MLP neurons of a small language model. Each row is named by its layer, matrix (up: input weights) and neuron, and shows model dimensions 48-111. Each number is 200 + 40 x the weight over its row's rms, rounded and kept within 0 to 999.
A block is one neuron, or neurons of one layer that tend to fire together. After each block is what it responds to, as a language model described it from the Wikipedia text at the highest values.

L7.up108,156,218,214,157,200,224,193,151,119,192,196,221,265,192,176,215,217,186,129,184,222,248,304,211,110,179,213,256,127,200,231,161,231,182,190,184,238,148,189,155,215,171,192,245,158,150,224,266,143,248,168,144,225,207,202,242,203,239,256,198,190,206,153,159
L7.up796,236,135,139,222,251,177,151,233,171,219,213,202,164,166,211,181,182,158,175,266,220,257,295,175,248,173,247,218,177,201,201,296,223,211,273,211,232,180,214,219,196,153,185,219,173,210,187,175,128,161,191,224,227,163,196,178,181,203,215,182,252,173,246,66
L7.up934,225,267,158,227,186,137,195,191,140,238,128,219,169,227,148,240,181,280,179,123,217,252,251,293,242,205,215,207,218,210,171,212,214,257,193,191,164,181,155,170,194,168,172,206,93,230,141,162,255,252,195,232,273,157,197,194,227,208,278,163,196,252,155,188
L7.up967,185,249,242,228,203,201,153,270,188,178,176,207,209,171,228,152,147,241,275,205,166,214,183,234,207,214,202,145,256,215,181,126,263,135,271,102,222,179,179,218,185,254,153,207,199,97,211,201,174,200,199,138,157,208,202,163,206,278,218,195,202,228,201,227
L7.up974,161,273,221,252,209,199,170,203,172,131,181,172,142,220,172,207,169,169,185,189,214,209,234,214,209,199,191,207,169,226,198,169,225,161,179,189,187,175,221,224,233,169,151,193,177,229,190,171,199,200,192,160,248,158,195,235,151,206,273,184,142,211,218,171
L7.up1034,239,266,192,240,135,175,190,142,156,204,271,167,182,115,180,176,176,194,179,189,215,222,185,188,181,174,124,205,248,177,145,121,220,225,185,218,135,140,224,198,247,169,169,159,210,203,135,170,162,231,275,164,155,272,285,121,170,207,226,156,199,200,255,235
L7.up1117,186,223,133,230,237,186,244,237,196,223,209,144,216,215,234,200,190,152,175,213,227,191,223,201,148,195,190,258,164,240,193,204,255,207,239,182,189,244,188,144,175,179,161,158,96,187,214,125,132,267,173,239,227,228,198,254,252,155,264,242,76,193,245,167
L7.up1533,197,231,168,232,250,224,194,207,321,177,260,152,204,244,182,224,186,143,205,205,220,198,205,98,241,209,118,155,136,178,207,215,271,118,186,204,176,234,212,242,228,201,204,160,157,228,248,187,300,256,108,160,195,215,194,315,155,157,234,251,248,144,191,191
Compound-name hyphen joiner. Hyphens and other mid-word joins inside compound names and terms, mostly double-barreled surnames and place names in tables, e.g. Charles Stuart-Wortley, Cluj-Napoca, Low-income.

L3.up118,163,156,282,274,139,192,242,155,184,178,240,254,245,216,216,140,238,227,191,220,105,132,205,241,257,185,163,213,232,193,143,147,171,245,219,247,228,155,93,201,118,285,198,222,240,231,270,142,251,169,234,203,216,161,292,179,250,218,161,150,229,168,178,216
L3.up592,194,189,209,157,134,207,212,174,191,176,183,206,246,198,237,189,220,274,191,212,193,173,254,191,287,230,170,181,226,180,169,150,198,174,259,230,149,190,207,263,184,169,270,177,229,248,210,206,206,112,229,165,186,193,185,126,209,207,227,200,185,228,136,203
Paragraph-break blank lines. The second newline of a blank line ending a paragraph in Wikipedia articles, just before a new paragraph or a heading like ==Early life== or "In 2001...".

L4.up459,234,194,345,240,216,229,212,145,211,245,248,231,152,220,250,163,167,206,178,233,140,231,240,190,269,145,208,195,253,173,267,139,205,224,297,114,191,204,170,127,70,211,289,200,163,221,256,189,167,232,198,198,162,211,197,251,151,175,205,250,179,178,193,159
L4.up618,165,221,241,287,187,179,174,193,172,263,223,210,223,262,209,210,314,211,174,183,155,173,192,168,218,217,259,233,145,181,207,173,212,188,207,157,211,217,200,179,213,196,218,197,115,193,240,140,166,192,216,224,131,138,148,246,113,165,199,288,209,126,232,180
L4.up1213,205,281,241,237,189,181,222,146,141,191,190,217,191,234,202,216,221,237,191,192,228,208,265,245,179,226,186,260,226,225,189,183,207,175,227,202,213,100,230,120,248,185,201,234,203,242,257,196,250,234,155,259,171,180,212,199,161,174,189,145,314,140,177,90
L4.up1470,174,241,227,159,159,180,197,181,140,258,160,249,198,233,199,95,140,89,188,254,163,143,178,187,200,197,201,204,154,224,176,178,257,195,254,218,176,136,230,163,118,152,234,201,220,135,164,203,114,182,218,235,185,187,203,150,193,238,246,165,216,176,226,192
Standalone space and newline tokens. Bare space tokens left when the next word is split off (born in İzmir, be essentially, or elsewhere), and newlines ending paragraphs before new sections.

L7.up37,200,266,183,205,159,179,225,148,193,159,187,251,200,216,208,142,137,199,158,262,142,208,262,216,219,193,157,145,147,177,215,126,277,162,184,141,222,162,218,190,172,178,199,225,165,260,233,166,249,203,150,140,327,210,205,191,132,147,175,231,166,184,209,143
L7.up120,122,189,205,189,185,153,267,126,231,189,168,248,173,176,254,191,239,165,169,159,165,190,188,183,269,227,136,233,220,246,157,197,198,225,196,274,205,244,158,232,234,143,188,207,136,209,207,263,201,286,273,255,213,212,195,180,189,175,235,141,211,228,230,242
L7.up432,164,161,272,294,236,202,264,138,190,272,167,188,203,256,220,172,171,201,188,160,226,185,185,211,200,246,91,133,252,203,192,159,242,179,219,176,207,170,135,125,219,173,226,205,154,211,284,164,130,210,236,148,169,185,216,241,258,193,232,165,116,236,183,198
L7.up541,249,178,194,193,193,180,194,176,296,212,144,199,183,155,263,217,258,225,186,231,141,172,209,239,136,225,259,205,191,193,217,208,126,194,154,202,223,246,164,273,152,226,190,188,241,176,192,167,119,212,215,168,237,150,246,178,145,231,226,214,208,191,227,180
L7.up910,198,147,233,226,170,190,123,167,194,249,215,215,174,213,189,171,189,181,253,193,137,240,243,206,187,156,132,143,188,179,272,201,229,175,153,139,232,164,198,239,195,141,228,190,153,234,209,193,234,321,211,207,206,102,176,181,153,210,237,178,223,179,176,194
L7.up971,205,297,201,184,188,199,185,208,180,258,180,278,194,187,188,123,226,133,194,186,152,229,163,147,237,207,237,234,197,236,155,109,223,196,216,197,219,227,232,179,131,227,179,122,240,224,197,233,217,206,155,167,164,140,200,197,239,145,174,174,175,227,194,215
L7.up1239,246,191,185,169,230,187,193,193,174,229,179,235,255,165,194,165,158,160,162,126,166,206,192,186,189,191,186,232,219,223,268,260,188,239,132,214,232,207,187,208,181,227,117,251,187,245,188,168,186,269,207,196,155,119,237,219,156,202,162,254,225,194,212,249
L7.up1358,234,195,279,204,181,168,249,164,154,221,208,237,206,232,225,144,229,244,190,178,124,115,207,208,197,198,179,196,152,185,136,134,227,204,230,223,244,185,205,141,240,232,169,284,232,162,161,218,156,220,207,209,230,115,265,249,176,173,144,167,232,122,237,192
Standalone space tokens. A lone space token, mostly in empty wiki-table cells after a pipe, or before vowel-initial words such as ensures, embarked, essential.

L7.up26,151,172,155,239,187,322,232,211,159,237,246,180,196,244,211,219,213,174,207,219,128,231,179,240,196,211,186,254,283,198,151,238,191,180,155,192,97,248,182,189,181,264,263,201,193,267,188,122,211,208,191,186,170,241,232,199,210,190,141,206,160,177,146,195
L7.up180,263,225,199,148,153,249,196,217,197,191,254,133,186,254,175,194,190,167,195,177,137,202,170,248,153,260,229,200,235,222,192,250,147,199,157,255,224,244,205,229,253,241,198,252,235,248,261,180,189,190,256,238,242,213,178,242,156,157,148,177,125,146,248,171
L7.up385,159,187,174,171,115,170,223,264,143,117,227,155,234,234,210,183,205,270,151,143,220,265,293,199,169,193,207,229,158,244,265,276,213,205,157,205,213,181,199,223,219,214,161,234,168,227,229,206,181,246,292,250,188,158,203,210,240,256,202,152,215,192,244,221
L7.up647,186,210,172,203,195,173,211,157,87,217,208,211,234,268,146,168,205,158,183,108,148,173,204,215,203,191,219,173,214,189,260,228,221,151,223,181,130,288,158,193,177,160,177,220,235,223,201,157,239,203,234,220,158,223,182,232,214,130,140,224,137,242,237,235
L7.up992,187,217,211,149,212,224,190,184,167,205,206,248,151,197,192,201,221,177,152,179,191,134,150,160,205,176,248,205,208,178,207,210,202,244,205,157,237,248,185,265,215,231,212,239,228,299,135,190,177,168,220,189,148,213,167,181,230,194,166,217,201,184,123,230
L7.up995,214,158,196,141,238,195,177,159,193,192,268,185,213,240,179,220,119,136,151,178,170,178,202,263,154,140,159,101,210,195,159,196,201,195,194,248,182,296,178,255,252,199,195,130,234,252,218,202,237,233,256,219,192,176,253,174,249,191,196,157,209,177,190,240
L7.up1206,151,226,159,194,202,269,201,212,257,170,256,133,239,278,150,179,204,126,217,204,217,188,194,249,183,209,176,168,142,189,155,280,239,166,231,242,212,233,145,215,209,144,238,200,289,223,176,170,179,177,246,230,139,203,226,186,245,192,129,193,171,118,134,135
L7.up1349,211,233,179,186,190,220,193,165,163,140,193,146,183,262,203,238,227,185,150,206,127,213,229,192,240,210,214,232,266,150,183,228,224,214,259,219,170,241,279,157,243,182,226,255,261,286,170,238,179,180,181,242,185,169,215,157,196,181,166,221,145,122,207,201
Paragraph and section breaks. Line breaks ending paragraphs or Wikipedia section headings like ==History==, plus sentence-final periods and "the" after prepositions (of the, in the).

L4.up313,219,267,235,220,259,127,203,159,148,180,256,229,198,246,140,189,153,245,229,211,271,168,236,212,262,223,151,213,119,317,198,163,194,166,171,235,195,234,203,167,240,195,202,179,135,224,236,220,158,205,192,251,239,148,228,211,160,243,256,216,271,231,175,212
L4.up572,221,257,262,243,308,137,171,194,102,142,260,241,162,166,109,201,199,219,171,287,148,183,195,196,220,280,120,281,218,221,142,228,200,211,259,215,243,206,238,126,201,157,210,176,195,158,245,217,206,173,144,206,177,188,244,200,150,179,286,258,223,207,164,155
L4.up741,214,164,189,260,191,122,212,179,117,195,274,180,175,170,131,188,120,159,129,238,218,195,218,183,218,195,107,230,113,235,268,225,249,234,220,195,134,271,171,231,205,177,185,211,215,187,224,187,209,163,161,253,178,208,225,233,177,252,286,240,247,209,238,236
L4.up1273,253,302,193,201,278,117,232,151,173,239,284,181,142,135,146,194,190,241,223,227,166,157,146,229,205,178,165,227,147,260,200,258,261,165,170,239,148,244,174,167,196,214,210,185,110,205,138,282,159,151,211,265,149,200,225,213,126,205,252,151,200,261,159,182
Hyphen in compound words. Hyphens and dashes joining two parts of a compound: double-barreled names, compound place names or prefixes, e.g. Fernbach-Ferenczi, co-author, KwaZulu-Natal.

L3.up1028,208,209,191,249,130,196,229,201,191,253,181,209,137,150,155,248,216,153,227,250,276,207,279,290,180,188,127,186,141,205,165,232,252,236,174,202,114,219,226,163,148,192,116,207,230,267,270,215,178,246,211,181,227,200,183,120,125,212,245,274,196,232,244,192
L3.up1254,211,272,238,229,205,157,172,234,174,231,149,198,155,197,232,184,197,151,184,275,149,274,197,264,265,185,188,193,240,207,190,137,242,150,165,206,284,164,173,156,147,153,204,249,209,134,224,195,193,229,222,175,238,116,140,191,234,216,257,173,223,214,216,262
Space before statistic values. Bare space tokens where a number or value is about to follow, mainly empty or total cells after | in sports tables and before batting averages like .293, .364, .700.

L3.up193,213,185,253,156,197,179,215,186,218,185,120,229,230,184,206,203,208,144,186,219,226,296,245,225,209,162,156,154,224,229,212,222,241,138,189,165,214,186,160,161,186,173,185,155,205,176,233,184,254,215,198,193,295,204,186,147,187,153,236,225,124,219,212,208
L3.up1220,246,242,205,210,165,210,185,116,211,126,173,230,189,166,129,216,236,151,188,161,190,300,203,179,253,152,177,141,154,212,259,213,245,170,201,191,229,139,219,230,165,124,238,237,264,180,226,221,260,172,159,230,207,165,173,217,196,223,204,250,243,245,209,212
Standalone space tokens. Standalone space tokens, often empty table cells after a pipe (| |) or spaces before foreign or unusual words (İzmir, ennui), plus mid-word fragments like The-re, cl-in-ical.